config.yaml
hidden_size: 256
norm: "rmsnorm"
rope_theta: 10000.0
init_std_qkv: 0.0538
learning_rate: 0.00525
lr_mult_o: 4.0
beta1: 0.95
warmup_steps: 200
decay_fraction: 0.714
decay_shape: "exp"
final_lr_fraction: 0.0
batch_tokens: [32768, 65536, 131072]
doc_mask: true
dataset: "wikipedia_en"
MLP neurons of a small language model. Each row is named by its layer, matrix (gate and up: input weights; down: output weights) and neuron, and shows model dimensions 32-159. Each number is 128 + 32 x the weight over its row's rms, rounded and kept within 0 to 255. Numbers have three digits each. A neuron's up and down rows have the sign that makes its largest values positive.
Before each neuron's rows, "fires before" lists the tokens most often just after its 100 highest values on Wikipedia text that the model never trained on. A number after a token or word is its count.

fires before: " |" 34, "\n" 23, " Pa" 4, " " 4
L9.gate397:160175161105155190160165198154135148157171112125095186176128097158101083164143147151140126157113127116130128115187094113158148142163075124098143092109132114141069123149127140175123167140107143123162120125122116057145108045079184150167154156143089084140091139171148135149174162091109132148111103187142160127186122139167112137180133129109089133078056124125143120037132100127209069132186
L9.up397:101157107089108103179090066121101131072153114114141123084234176165091110072157068170095118149186098092154134092127148120104112150147149135116128165125134162135142113097162128128153081120154096102116176099162179106094165085102165125131163170126091117125174160137100151092125151097102091114201105107165159120155115162067135083133135086173052110110105131130124114213159138150098167114131
L9.down397:133080116099122121154146144089152131150120106116161195139127070100164139161133114132150136104079132160032114151114074081118195131191126142096129108100162142152135135118118093102176202068188143145147141117049136174075091185133120132157153117144094121133081126126167178100113091138088097120105107131057135139150096122182089148126098105094153160113110111132109123088132121164153033126122

fires before: "ur" 11, "o" 10, "te" 9, "ign" 8, "um" 8, "ist" 6
L4.gate461:092104063119065119132120154159104097153132144155107101171122098118081122094157091093130109079111169109062153114143152123111152064101109113119161062117179094141145110152149078120164151070133144141191146132132106138189145112128132117145183146165131120085099134134093146134186142096135110181108150091160160155126142157143127130050112182134092208108103110166182155128113111120144051124123
L4.up461:117170090083192140180112107166115118209123143112131109100151154137119170111089125161169129078147098110154120161140136152112106172096150103120115149187137083117128155081089135095151128114062118083124154162113158103088119103150176172197122081108134116162143045130150123129156150144106139128153059124104087172138125171153140123123159107161108175105162159138065144211139085121137151117106
L4.down461:155065119126114104099134158121153140139077088135126179123159120115119178170186141105129141168156150152166146147069140172118144151120159130065102107161075131126159167142144107147115039120146045127128077085033127096163158141127124143122133172097130069136098090067165144113129105116099168214119092143139174116145168141171164071185142174154058144074123116084155132079178185137125167146200

fires before: "s" 27, "ed" 16, "ing" 9, "n" 5, "d" 5, " the" 5
L6.gate499:119108080168128177116114131103042116104130056179099117135153126108145154089112143152130124150076149085161178138146144106150176162091093105098171088071123143120091084116122095104103098166156119073133062128143160139099051041118116078173093147166112157107134138071171160119171155089111164191147125101087139082129135167137095120090094084185087128106071134080143138170133085094163113115113
L6.up499:087174139082102138094138175140144122143113116122169093090075123122125135129098141203120146137119138227113087140095140150094090139167104179148122117218080115126136109157114107141130184123146199082108103115105136083095144106144100065158199148146138112147159164077063132106156112131133119112122095135100192149132137150102130112117105107155116100207155068135091080090109186133091143117146
L6.down499:141113079127152117146110176068145103089184168120096169135136154109092102172129115127120126073150107080071138106137169174132168165113092200164122152124149167131094167047167158116143120151101133191206162096116135194127138159123140178075144176096095148103149111135116119125176168107071145128097125109110040072095147102151143159159138137136137201132098120074158151106069104144118109081127

fires before: "ent" 23, "tion" 15, "ence" 11, "d" 10, "mb" 7, "ment" 6
L11.gate504:123148097102123136121181113063089111112168113075133094119123110150090101096093139093120133137161155103172114114139138128095181085118117176106111166113114097110115198138087097085111132121170132124184124146150134085097134103131100126069133137163065060084106131097142137141206054203115161164175114160088125141106131089087137077141095140127104156081084106173105110119147108197099109145130
L11.up504:127190131151109173128138139147124108131162103154141104107136183107136098135114116129149140100172095160087152139123130161107173129050135148097135130153176069171088096159142100074089135148115138108174163130137143126180097069107108104112083120123147129134167159168069135145154176148089092123195191192110107180110145067098114127100064174105133070081104136164159073136090150161132113110111
L11.down504:168112075139135132140165165146146143116118103162149101108083075077143106208120182140169166197169063158155161163148160117103211145115184134091101137102126108112143118120155092130152104122146109132170062158140164126154092094113103109119128188113171140143131144173124179119164168107127175135173116143098088146079105144124111050125091159106143075157140184124098070128088123107124166141153

fires before: "ed" 41, "s" 11, "es" 6, "ated" 4
L10.gate369:108117143105161184097103197124131158121173142065161107098210129129081101120102117249136115164211153135148159138095125111136148138108191140053145146130086125130144125095113123105146106188136157149135124138164164167132081095122110122157109192126143103179119121140156108123186106134115145123183144076154158131148131131145144130102133172139112139169064056121109142133140176124116155098191
L10.up369:078127129183137161120122078135144159133126099076112107113131147118137106149126138158136087095191185140163171074141133154132167150098143155043142124126146139129104197097091123109071126172227101168097062147155188150128112134199121115201146137089129140094126207074160070099165156114132142134118126140153141139144131091084177147142130162120115108170137153136086168154150160105141136159095
L10.down369:150137119135178125138161087109121123129183117082134104127191189078161132096141118154160047114138131104069156132130111102086123182221189156113120106116168184107144139079071164160078119179175104107151118105173123167089130127158096120067150155121101139087160142177130091130151118158150126115143103091184158124148098090101094157054197146149099137098094161082099174130093145134169147158108

fires before: " |" 27, "." 12, " " 7, "–" 6, "nd" 4, ":" 4
L3.gate450:125138200144113177149129172101138170105194176152166105119136152136165104140164139086115190159137069125070131141082151068144114154155155158128134089125112131159132150135113081120134069150103150141097117117094147100054134142135102095132134085136138064084101229148116140094130166165152127126164119139066083124139186095155142178131094165148089182143049135131125151155212126214150121066123
L3.up450:126133150100144176116142204122127110147117106101134074135143136113129138198171159136118089162052151158119086105160157135146100141106098168160131136135174123156109065160093145113121192105124148114095071142090118031126157167163108135107134149154178126150106118143105113123153134107145103123066169108094219172121173108103246114146125099158113111140142150133162173131156078096171105162105
L3.down450:133140077127129087128102053166141197112112153149151172099140096131124171070093084131152169130161093107162141102102110129133142097158170074088127071107118151110140145118137099139133058121115121155119170085141106234129125101116120123106136124116067167069186131123140119133099134139093186110170124157136064113115105133131037163060141180132076137079122091148089119148121188144107182112145

fires before: "s" 58, "\n" 8, "," 5, "ph" 4
L3.gate305:185075123145151169108153137170138144152167174107134116142045072143161168124053094160174157091122124125126156134163117120105164110144134170135149131126157132128100134112165122139176107123122095117148087111106131115136122119136083170165133128098146152130139117104228113145122109089143091113131131145185158168127125098133171118118121153069141100133198127185113085151138193124082133142129
L3.up305:114170105140134163166114119077126086128154142182099100107114142162047095159178166119124129131125133119100134115183085073136161124116128116167152097096110125164136149099147178141126109049123144137129123150130136164176101132115086110120152158105111173196119160116143152108118118125134185146152138085118148178178104131101124089141142082110156153133099103135133179171181141087149186119153
L3.down305:134133099083143139111147158156122132090123108130152141100074105140153159140129147122186079081179123157167077100181126084154147159143139109138076131120133091161075178054146123182136135092084098134154077062123110163138177083149132173131096135198088145094153111098120106106113120147156118135133162124175105111131138165113178112100140103129089118155083150165143161113059180147121104089101

fires before: "\n" 66, " " 15
L9.gate61:200147155077096165095154118140134133119122108125081126128117120151120149134167107098126116141117124134129108159074136090092166204122080078104140105138165163154089122135115112131181157092186100097090089157161159166119225164105201166221169178107107157107093130155086167129131110119150063132146096183124121158131129168183083123171113097143138124069131054144078152112101165134138113114147
L9.up61:094054155127134108170133133072104057146144131137123131142105115095085107104147091153077098090125074087111114079116108120047080168078141099108130152115121163101163158195165146103188147136152112081116175109150084128143128080140188116140156096131106143108132111133143099086191120116135125033131130177152139111148137152163125106115094121084127124106109109070200128154147141146186108124132
L9.down61:130159149099165110153135137167168131082164079152120097126124124126160102167185070081100132136083107139111189167102097137094110123124093122115138089144152111159088143076082090135096134103127122131120097186089106131114145166074120105197121130129108134169102143143069149138092069041080100190157139227172082146110119139143086114142119097113128124128101126160112142147085158137115162082101

fires before: "%" 24, " " 22, "." 15, "s" 6, " |" 5
L11.gate132:175127149135098066186141090122150183154142078100156124124090162117068118116107140090109115118091136145145172089104198095213159110169129115113157143122131204138071134113093071124110100183157152171135179128156133177119176149104148142143142178127149149093132161158138140092076129162158131150158145106184113136158099091113127130095175132104132133113145151100097116117134139074169166131142
L11.up132:098135137190143108114138081153090122140096105103117123088121106112147125126159111166079148066122150114029153117092087080102143176142114165141123078112094082145116102091115152105167166108178109124105146093045083175109201160173133131126112124105111088101100133138157127169137136106108126136131086139126126142091143117213115146102081119137129154136135139131137134105181132050140080171140
L11.down132:116091134117026121111112141098152103107106071169127107133058110098116131139086131062133110112170176144132114139201109074187127133151163151118117057138106147165100047163130099126104139095101188157170141113109124155083130081194083197117153108095130139128110050110167163127149109087088160072048083195165136114120126151181129173144135129105120156082136161108115118147118123145132184145118

fires before: " |" 49, " had" 5, " were" 4, " of" 4, " " 4
L6.gate20:139148071107105130129151138095181177157128147201089146126144123105095167165111166130146196127110135106090139174127125194086147177123104092096095095109141184137169065168060134093174128088125114176149186118116051140107067122117131163102185103144114106113108131102178102104133102118051101147149085115095166084150103120132175109123159106122156105084130123120095079170139129145175071117157
L6.up20:059159124110112116091153140123171137128148099141157111113141163123131096059122105079163168160118161097159142147175102190154152133138106162136092137134155126163161157142114107118174188131175193136133153122038086133122140051147130101157204134143116099126151132155110086159131103069161138136145153071118157053092132135153137139113178132103156106102116160106131135150164128117138101108129
L6.down20:154128132139117114151116114147113141141122108062152141161182096142171130137194160143142097124083124168141117060133145111116102126176155130064164105137112115065130164096170161167085043116118100107149091142186140118162140153147141120093103111129109140186134117100136130135152164173095116101154146172124098158132121083129133129126080125094120170166109115159166102127118057092131122146126

fires before: "ment" 23, "y" 10, "ies" 8, "r" 8, "s" 6, "ct" 6
L10.gate358:181139121144144100144132121119145115122130118114089150139097115134114079110102193123134147163120107108111134129184141167139107095088112124086114130096107178102103078111111117140116125098087149067174053117100194131117099100138101086145118114197098126098106216152143072156171174122089202130105128126122157132162104134119119234181166085098160131137094136114157119087092115177171090143123
L10.up358:123142129107144078134156167128140136158110105166111072100117149115088099100157159131142154095109127171094147100156158110139167115082086139120090142144114106145106160113117174103112136147108161148153118145100167165161206123156144136161126132146106180154053147094106149100116151168142077141119111154112178135119123152104130148122113104131097182196120153052187146095108141226182128112154
L10.down358:159140135163105088222126240077115132117152097135139087164150150085149154139126143152179163124119138120153092145173140141100107112150131109127134124135150160149159125063084160131108072095056124093143092113162091103083103214075157176129121138134115145130124171177193138153159111117168084154123165107082101110105149146127115105116080131155090107092149180131085120146151109120173119135154

fires before: "s" 39, "ies" 13, "ers" 8, "es" 4, "ing" 4
L11.gate144:077111092108200128163102135162086119170085146105091100106083101091090125089132142159067107103100143149166165156157163132130112126122113114105154130134162113131177151140130120117152111150137166100140163123110165135122135064135168165125152105150147075151125140168120165071085100154079108126120197183136136096112176119118074049124136078090146123097127077100152135120181157130139160088191
L11.up144:148102133066134116120116121140089117136110121127117124172040081154160126127087145081149141108124088092170132131154149144103127098073098133163118188188178084160127119136129078180108186134133132112136149152071167118139143121106182089130137125138133109123111124139082129147054118089065086082149064134201116142086095119150110101158089135117121106108080139146106116124032126171104085122136
L11.down144:158094159138167130119101138095132122123134135113126131164162151106132142129131094153094149086131170126129133128145103100143122088125175139109116088112191127126183119126151146144105109119112170103087141115176115190137133043067114156108058111105086113123153180122096117112135077127113116162112188043116200160083144133097128098063139094114093112124163108145105137110100159184083151096127

fires before: "," 21, ")" 16, "." 12, "–19" 9, " |" 8, " to" 5
L3.gate40:168212101190124130082143134148120174165120094099144099130114201106144136178159094136093133091086108120123181093163124128077143121125140167131169128100111106067144114104150125082156178158166095113073118143159130148141102126175067094080138107101094162117094111112136147137135151122165132035143177157211120149161128137102174151114182101110133124132125155152180119131122173100137106140119
L3.up40:131134049131113171148134086130124154113110168090145054109070155104128102136151058188107144080111163185155136082169120070127147112138133143137134122083100147142104106108181123051118095169098156136098112113125118155095116130123085115154079112145116163109216093118140152098104102167156094133129161138063164142106150128109160196149122087111120131150148150150118120139143138087179173117109
L3.down40:144058155125133103120140167090148122108123115204144188183138137182112119093122125114154144169184143135108122125114116180182144120103059104112112107133120168092145140169132101097195169069151143136161177150083075132179104187135145104166105133192128103149147146119091097095181138100134125164079135108076112048127111124106071142125112144189147165103113117064084195176096157128069125131145

fires before: "|" 64, "\n" 27, "|---|---|" 5
L9.gate273:079125141151088141077107141120094141076065136177154110134143108130086089108119138091084167161101084176091171125113077157104148149118187122131158126128113170171124096141174099147178146126094151132007159140104150195150105141116092094176099178175102119113145148159095134123100159144071109122078161144107180070159104106098106136214084081186162125117078134085098145171103100126092157105122
L9.up273:084152140182118168115116133090146138099094167130178097179125169210103160089101179182128128149162181104133085117107076176130117134093129094167133110125121077139096099126168129178162123141169149182149097074096170085100181068065154091150061166105126142148107113139053107160104156156104172109115125204185141073124164110137135117156190135141087186097118110059076123177119094175162133131131
L9.down273:135090163142120154134161153166206161078095117102150150164124092178183079102175140147138081147146154115078146118124080187058121098156144109102146135152094102113144125102185175144128167161127120079101149130107127138146129171092117123110073182106129086175139066065134138116151169100126094093136112101113137162188190146093180137142104084155108086140167162125155159143145169130157179138122

fires before: "s" 26, " the" 15, "ment" 11, "t" 4
L6.gate1:196167190138120166138112127172188109140114113121112172132095099137124180097168157085153115097135100161102111124177159168123117151168144053150154113145104134137079169068128111099088134162111133094146083035149037106120136198171097089170143129120076111155167112144135122096134112119120129113138149138140148112063109089095136090070087144078171081130137145122150172089118093144163180142123
L6.up1:116074106120089098111084107085089120084126156131107137096122187092129101104109155124189104135109120168141123134149156135099144202063137113063093165206141116174133068152160134110112142135141100123116125165187156155079186129135156069167138166144097122127068123118132103131164113140178125095138138107143158120179093151133134045107107154122113187158124169101159089126102117125122123159073
L6.down1:171147151088094156113204167146117115099172104161147088131100100105136150113169119131100120071201077158121072079122093132140094075143097090144092160117085172185101209110077138129133124158109159139133101105133072071162090094148104121122118093101129150126151119176113132096108159150061108128139135084112104122108118134124140164116095120100100150079106107247138173113140150136161164076148

fires before: "s" 44, "g" 10
L11.gate294:146133166160142108112102141085144037164164124175107116175128080111073181152140138115107115155179087119161129208129107111150118098144094114132129106146151153120100072105098130101127091136141158170073107111152122138142165106168113120143096123159133105111114132071125116120113097156135148120166170118110178128142182155114133133102149152150037125126134165152140165081142156095087088057098
L11.up294:153150189096123111120083115071115075103148157099118115126084135101105141096111090147172117154137128151208123144163091077119118152090138134122105094092125122132095089159117128148198094191117121129107037130132150132101143117180153084080192085158070105153128121162134109103137145080151137159170111121127091109133091155142120142150101208147158123144148123147159168169157155079112066154086
L11.down294:100100208105115118107139122109177108105140063095112112095162170182115094131141150129114139125104158136108121054107096098118090108091126091138164081136114218163169125162145170154082144123141127121141127081183154106206140056112084080050124115119131134127160185135123138128113135152119126145132134121159182070103162145089120111053156123149128141080161111133117142108110167124135134050126

fires before: "ment" 39, "s" 13, "d" 5, "ry" 5, "r" 4
L9.gate248:139122136108146200051126151098119086055112133137113107109081169117163191093082176179126141103110135164119126125193102102123096086143075121109157080146162164167144090099105182089100126167159110107150095108117061131171151111152142102183107136151063097128152163168118116153174130125126181138128063082130096138057140135156115134089117132124093139122079083117110172156117081098156123143147
L9.up248:168155126103091129112133179178093154135119125156101114118144128136152117089103167157147133081145180125117159176206126124111084125132140148077140135094193197132115114169137173069071147158132075110126122177088151114153148103127184154194181150107134117103110099153091103142201057124188120132114107172126115108105170151133134169083080066090131167103117127115142110130086103172144090167150
L9.down248:169114065089130159189172086117094129101137136139190149143096118116128087114071105132147123134133133151118133166137138105144147090134113133113103127115166131128112138062174127123144117099115139113173140164100141120114054132105138114123053190158132172045124140129174114114156153150148197110156063103132172106100145142066140144118127162113112116155145164094135084099146138106161152124160

fires before: "s" 86
L9.gate360:140191098104125149093119124185120119124106135121141105164088142060109153103122109172182127136153114143082137133144111161155151195139060068149136062136108087110111130107160085152121144151164094114113074136106117091090172113114128126081184143113135142121133107118174067127095159107074082140097175166100081154114113142144117104118188148189122075105136109140065078131145141187118092073151
L9.up360:154064152139126133208127122102094206115165156110082171120160105080113119128117149125153155121127169102106120130119150116138139124172170117039143106157138152086094121103122124161080123157130090043146123107119114109128097095139144135133141102065162165124160066138144145138124109109201151140118154089153128067136102135149159148104081137147162112141087098131149103155139117122110120098187
L9.down360:128138134144133105098150121141137098142128142156192127058068038184096190154109159151102119103185156194140110115179120173105126168123110126100116148107123105150148178092134086162100129154132107165121102097163120124130115106155090148090094114173137113151116098157052116119092215152112130153134154155113129134104108115131088145159090128165121139128075185140120098121085099075122150164126

fires before: "\n" 87, "ship" 5
L2.gate406:134125185122125131127104112136162185157088120119144106109142151158093084168142153193111143103155128104158167155073120172095071135103126130162105116102115112141140096145205173171106041148107086129120131088085140169159180094140154122143149121163148048129115145078079117095169078136065147121158219182163083121111148134145190114196127137128097148130115142121101130145199160152110168136118
L2.up406:184129113111137118133091110125131100105106094168147120092139166149103144118143116120097080115148127154148137122104129083178106135119168101134105106108136117128122115176136129142142178241194084049129140124137191158158125104118152116172071119084152103147114101107129149144116157119144098162128153139172119151129115091056083158154179140103180180177057116090162133170173085068154166122130
L2.down406:093111147148144086140139113135135135107002083060197097171127139156107158106175160067148150132055143083081181129073135151096124084127124110199119103121092147114156127102116095138158082149107036172165096134124125188109143131114130079127102153107153104111134125144134170091156126106073124155076107128122125118111140156151253170139132121148050105088151107098132142136165155142133173161123

fires before: " |" 53, ";" 20, "ist" 5, "v" 4, "lu" 4
L4.gate203:126095147103092098130105108143168118112122110129120149172139117062085205143127114120170156109145141070051148116138097122149128190081078095111160186156168107106150146145178143125153182106115110158134141065121147126149077171095152112089103129075019112152130119134153098108177179135151166138213122130069114138092120150120105115103134138114110159240143180122217158151123125139121123122190
L4.up203:115129103110169141136108164127136146120131096159214117116172095095073153159109142164060178151065125139099152135126185178176178159138146117109132155171119129150072144124150143098122201086125108106181144101117155106139100102134093165144139071097080111089140127126164121126079128142139121087130134086114126089147117095123071160146182107103136089153144169149103123184128143086136050142107
L4.down203:165112178111100115096117157088125156146167133085107131222129173161074107138086071105148065109207169151140120085131128159156121122152110136131100116093141145085150149121115077120135110155180167130119155141200143078127164146124133136088119110159114188121076094089159101100113121095119180190152116070053049164162122156127125110196175144105147156168104135114092104115109082101089151157164

fires before: "s" 22, "w" 15, "ft" 9, "e" 9, "ma" 9
L4.gate18:104106127115068118157095069120139116070132086060123105110132112115175148147110157120182101120153142152146141102141153101078131221112085161088105105141149116161217098068097130177105137151183149086130148151120134140166120115072105148149131165167135105154126141123130145122121100111133160134111079091146137181127103133197121074127169153186126169129089173144224142121146147085138125205120
L4.up18:122103139126113144155078129046168168144127149102153101090107161109043135074080100148094101120088145115127179133122141108092119155130104139143170123079154161174153144130062151151112113109055105121122122124185156125106132152117140135161078140123124156134137136089175136180121075100163036084153099166160161132094134125079151149104133169042188093151138118107107154078124145088088131155126
L4.down18:191104105170136135113162086162110094112165105193107175125161100134143159143187165081131078169152112154119133104183087075094079119109179153092093140112125080156120125139213085132205115128156085178133102083134195139168117178182148147117067133113138129115134091151109098132127191150123161194129100196134155094145169114115136168142107113168130151073119137163101113141115162156149115087131

fires before: "\n" 32, " |" 16, ":" 9, " " 4, " were" 4, " and" 4
L3.gate408:087086171114091140152105144114196186140098163105093170158159135107115090142093112128135155146141133130132170120145105211145148121126103154144104130112076128077138083149097131155117107162116118140127113107131080066103175140090112093171085105207111170139108151142150178090101125073155155146128161116193166141139067145077162145147136096151085158101152126141105101117165187116088108135131
L3.up408:146069155146128137131114119103221147165120148119108111113164136127132136150100192111090114149158139139091145090118136134122108114106121143135096085112087083148088057097058090203076101165127156112150171146143148117120079121136124109127111116170050157107113121119124084133117136085135141185101126167139200111148100113111075094189111102222072151190066132108153142120114111046141160160137
L3.down408:129145068131182089088151159154126129123121157171087122138074090068133116134138119089140173108107124112138196127152078120127134153242158089120123096140151114164155148165152193125136164086097115138131110098090118103157121135129094163141200159069137123120159134124095132095079131138099124140143108108145168180121150136165132084120089141127132166105094125075111107135108133130106130165135

fires before: " " 44, "\n" 16, " —" 14
L11.gate436:155102171085070118069190145093156178150153070143105118135121056100119113097147110163139137138096207112109121109145114162120154165087097168116150123152074096138139129146115167113170094079101115110122136130106126090117195080172133129143125174126122077162127118146131142132131111084115103147168134136114087143111104185065124100158103140129126108145080086133115165127170157173166120114106
L11.up436:117111100087079118159117122123120104140102120166128088112113071127098119133106127176132093132142104143118133086153116086138102190087107142081132138169100144203127121102100104089122105121143174156090101172118045124129169097124151176134158085103120128166150148150121168167096099068114114123111115179138160135166128134084177151179077125117095104132148110138115120159069155182173150116118
L11.down436:121190191157127130100151110135104148155147069118157135158133136098122136152162105120104087120107114083078123183150078108114071132100148132131143121096152143093145154137143139125111130085134083070207195103091145115154118145142156153157148165109122130132128158186147105143121043156130114119107143140116072155116116107189065073141177139136114071148151121102133144125107128130168093141152

fires before: "ed" 21, "ance" 19, "ing" 7, "s" 6, " to" 5, " is" 4
L4.gate205:146090175099113173181118094165151143097145150161092161121139099152111092118087148143160161140149090180093214108186077216136147136103129088186171183116144215119153100148152087084151110161085141090110082151137129118110076103185085091168134114143125163086155166101107065164115140091160129169095124117113172113127127125146138114116130132121105155101125104175124181146133097143080128130136
L4.up205:146091109146111143043135185110158181120132129146159131138094163071164115070090134115107107131096136083107129123073148086087161143108156144080148140156103121048166123118143123173062123117128126087146104094098120146113140101150076096150169181090185163127074160126160142113175106112116119137182134074132121138075130149145084094110165148107152151108126124215184073124116111138081104095103
L4.down205:094130108172063076153092127136073125133097115122109073112138135145109146156141117145131143110109107152148143148172157134145134114122074170104114082111169122165077154144097141151150105106099136192151097126129129128157143136137194157087123143178103103115152054152105181097152161152127155136059185174104150146174141101109132125111150101137115102204019148067121143107095124119173099167177

fires before: " |" 17, " Pla" 14, "\n" 10, " po" 8, " For" 7, " C" 6
L10.gate265:142156114140064112116213158116163115097076169117118084194102083173054133091117072142111131125055170168184176156156116173136123114107090159142135117086155100141118137129103102145145121147108234106102109099125130088053085158130098153144099155118155108177091140072134101172139114205152119160171134115109159139092166151122147160173158144096139149146100145112136129128139107182158203167236
L10.up265:139080091143133117159153098069137130124130074076165162109061080126064115134161139034154129088132127165106143107153126121116126115116134155116150139150151105163137176119164088130231106187181165107118145154152130110136127158116181145061131147137115107168138101151178132128061174199133075165143126143138139169156182178093161131096153109153139167178089154178151149171075159109185155139138
L10.down265:189089169076134088159147122156111103114111132155154036168142182120140128085197126095090079129113111110173155185117147172089052152087113156060153156176133156100136159159138112062162086081100141072084174113110153109087093076078126172087090171138092118183156133145155122187121093129111152111122116122119089097128171206150136133155159137146115118155110117088165133132088101144088115112119

fires before: "|" 91, "\n" 7
L11.gate302:152129168121125097108125143159117114127155143133139090114167102171072138112146150077113090120169166145109109075090122141111094045150149130133183100133101060171116135138159158031150152095153171105101154156156128174072141101092178178137044161166091117150148177066133174115131151137132098152153109080113107068135189103166147080120141038180136099127125138081101098163166132152149099155159
L11.up302:119148166146095074124130116127175175129104141166117117171119150141094102135163094118109151137135130148151157152133156107143105130194109113177089102161180138124120115108139088195167167150137188130102048136091109084115130118064099077133098162137101162149178119168110152118072140108056178089161128143164100126106174130133211131165121129224127100091113146147087141144152139156143077116108
L11.down302:129104101086146126137089153073150161065195111119134138176131058163151138137152098148138096172221108131161101151171078167092136087126133088113118170163157136170085164108146080141146162122121134099090176047164147117125160084106146103149155128144147141070108106091154095175180122161118126187104144177146117158160133101056133113129178119125133095160172072093105154111091148085136149174143

fires before: "\n" 32, "," 18, " |" 17, "." 9, ")" 8
L10.gate441:137130145052125079093127151124145176147136144189105100161117144126122048156117120121180148083161148074138116132119130157111135167112077145088122124159134163129187134172107104138106114110095092204127155139080146100121181117153137149148124148156130206061057124113132081119163114128122120080100105096148126117067103156176067112124183131113134120112117149106133086090165098155169124172121
L10.up441:123120175088098164085149131092185180150152124189087105091124154119130147137142138148063112132162127111179170092048123104106127151138111125131137101124161172113112067087131177104154091069134116073115186174089121148141137115123105070110125080145154152124083084102187071119130091152130133106080140144089211107109117140146142144177113108097121132094136166145114129064161099110135115176080
L10.down441:151173133153137098061070111120067135099145171169121115145079159127148134118121091106142114075158118211106163163213112150150161154133057106108133184091067150053165133103126099139148145115084138192101136126121167138158119120119150146151105143168132086123153142160126083102133178132115128136137060154171080156133150114145105152096139116118184086120069137106112177108180098168087106146104

fires before: "," 32, "." 15, " |" 8, "\n" 6, " in" 4, "n" 4
L6.gate217:102144054161107098113127090108125157138100112180169088125068100160111181117111102107187052126147127148122119085139088153139058127123109118095167060120066140154107103099130096062191097104130158146133192133149125150117124121156092162146126165106136134093130125149057115120124116128117118161117104107171173136160087180126111092087134148152155208202161153159177091166107108099126111158144
L6.up217:111137170153170163087169141147120104152191170088131101052140152127106100118141141163073144100149134109052121111142107094168183115133158108108147156135120141095163110169135199131156154146162084096088061113112122116090170145088133096116131112132140134215061135140141076103170147068137166173170145128154061064104122103085165121137120143109107080121191084138079149124117162121159134123153
L6.down217:141141071134097106076036146096170124090148116160143139156111121148126161102131092088114092156114152167089115087093121112136126175088093086097165071123040114136121096110101084062112128092165129091133151135071106133164118136133074126143119179139166144088128126099068096181106177103188155132090131148090104137081057149133130084174125178120125206140181146084110134102158136134141091127100

fires before: " |" 28, "ist" 8, "o" 7, "om" 5, "f" 5
L10.gate53:073157130090140102113168141140113120149136105117067168127123060148083133067128141103177121142130121133126126056095112163116142078146139116150106069142144118126142111186142113146123131114072173170178159138098149159099132114133142104053103138120107179144090143155129114089121109116104100163157138088189122096094120158128112146120116186135125110108120094104187088183144141186156078127170
L10.up53:178090091175142129136142119128053112108143151106188151044185112130168127106148135174137192148146139130182122145128126182186123164134139157115109154139171108120137156161144106154090095080137146089111148177121142125114077183094113101109159152111106126102101116144108060071124038123110156063107150193103175136125129147120117104131179124123098112154119145117096159144134164117146128139177
L10.down53:117170109127083077167146149117149154095079100127125104151134134131172162114146120150143164181163149105142119120075093153142147134081111092168120129114101135087147131159155110092162162141091168089123098089067145143129132157123149122184202124194068136129080109134162121174164158059079113162112087077127073104140120136160132117152141147107155165161108107169159103163148185098108131111144

fires before: "s" 56, "ed" 36, "es" 6
L11.gate268:102193105116120197125126170150036092044156098163106085161128148113125127125159118195101122148131126112142132093187138138110159149128147179130121107129129132183146142086137181119124107114152218121115093052181107139058126176136149092180084154128162111150183141135128091151168135163154186151176142122138160163123104148118129111184150134154086154255109075158114131146142160126162117155097
L11.up268:102102189150131222106133209116070147128141122076120128144201179136120172128124133191183090153144129134197142064136151150159136106168149130039139152159122067085134120108154135126061099154126102098112117141106134121108108070166121144146105144116178134124145190103139036156111111092164197138174162114128135146117125155104136134140103123151087120161142080166134176148115157155134142141147
L11.down268:141099147089130152101110136102162091092150163128125151111110135134109114147094146151190116120109173157091133100197104122172123109065143154165118105206144098079136135099134132129128180129149143106157078158047140138102096105117097190081109139147155119076122184113130147109107145116141163153125192108115160146108119131145111141056148116115105143117085070100148152170133154104114132125152

fires before: " |" 31, " " 23, "---|---|---|---|" 11
L10.gate385:138113125143150112129109129108154145164123143063118149119135070115052134175146128163108099164148160156127122091140058090169100153121112138113105127163156156155125106054173103099145165127161096145165125102188159072148114103148151139165119120145143126187092152138170156149124133082141115084157145135171114158167165167146135073148108153146097120036139122103142111126117172164104107088138
L10.up385:079124106124143111090129145110119145130170150124138139133142182155084061022149102180147121112180123087108177125138039200104142158099138145140134150129162104110169180110081143148145133126142129175104108114054149080187136103153071137145153105116111152079093158148139152149135081125150130163119121119148117133171221155179127100093136148032105092149125117144180166113169096136187161155137
L10.down385:132131117099135158164108107068156132136140074090136163087106117121111154178208124152179118131124099132146119150108145071171147128176148145124123092153138137145131086114108143092149063061136123153164124135179163159125115163133102083118133109161189136159145058142176186116113157091115153147140099151100109111118149119178129123086133099105089171107092139086068077197143085093136100183139

fires before: "." 20, ")" 18, ";" 15, " |" 7, "," 7, "\n" 5
L9.gate244:161134060135151134121088171178138133121162189157171142129125089116099154115105101153147089094130117127164093088099147143108115130064098113070096138154120129136119100090159065051095107123130079091149114103139116100188167159166166044095163135110141176120205135105114158186112148175151114172125086176151144174180120132166108128091116134129122088131157153158137140149146162145105129144134
L9.up244:142184134137125146113134152140099077136074117120106130142173150159118112117104083128143118143115183115172091102119091157092134092094104158123102172127086107115133096076127130116118117119170146126078112108037164191101114142079153070129121111109142118053084187063099165126120098082115143194111126086083124065141158131102142109110113056174142080099153117198062160130069159177116098121180
L9.down244:130119127136076092130153034133125123145129096145116073136132157117080142095093167173227127137083084116150179150174146135109149130074128125099174032047137140158149147114114188155096102082132126145125199148084141070144131155122108195082083167146138118101103159128117139115166135121166127117107149122127068069181089181100140145118108152098151130103153139137094138108125172112088150177092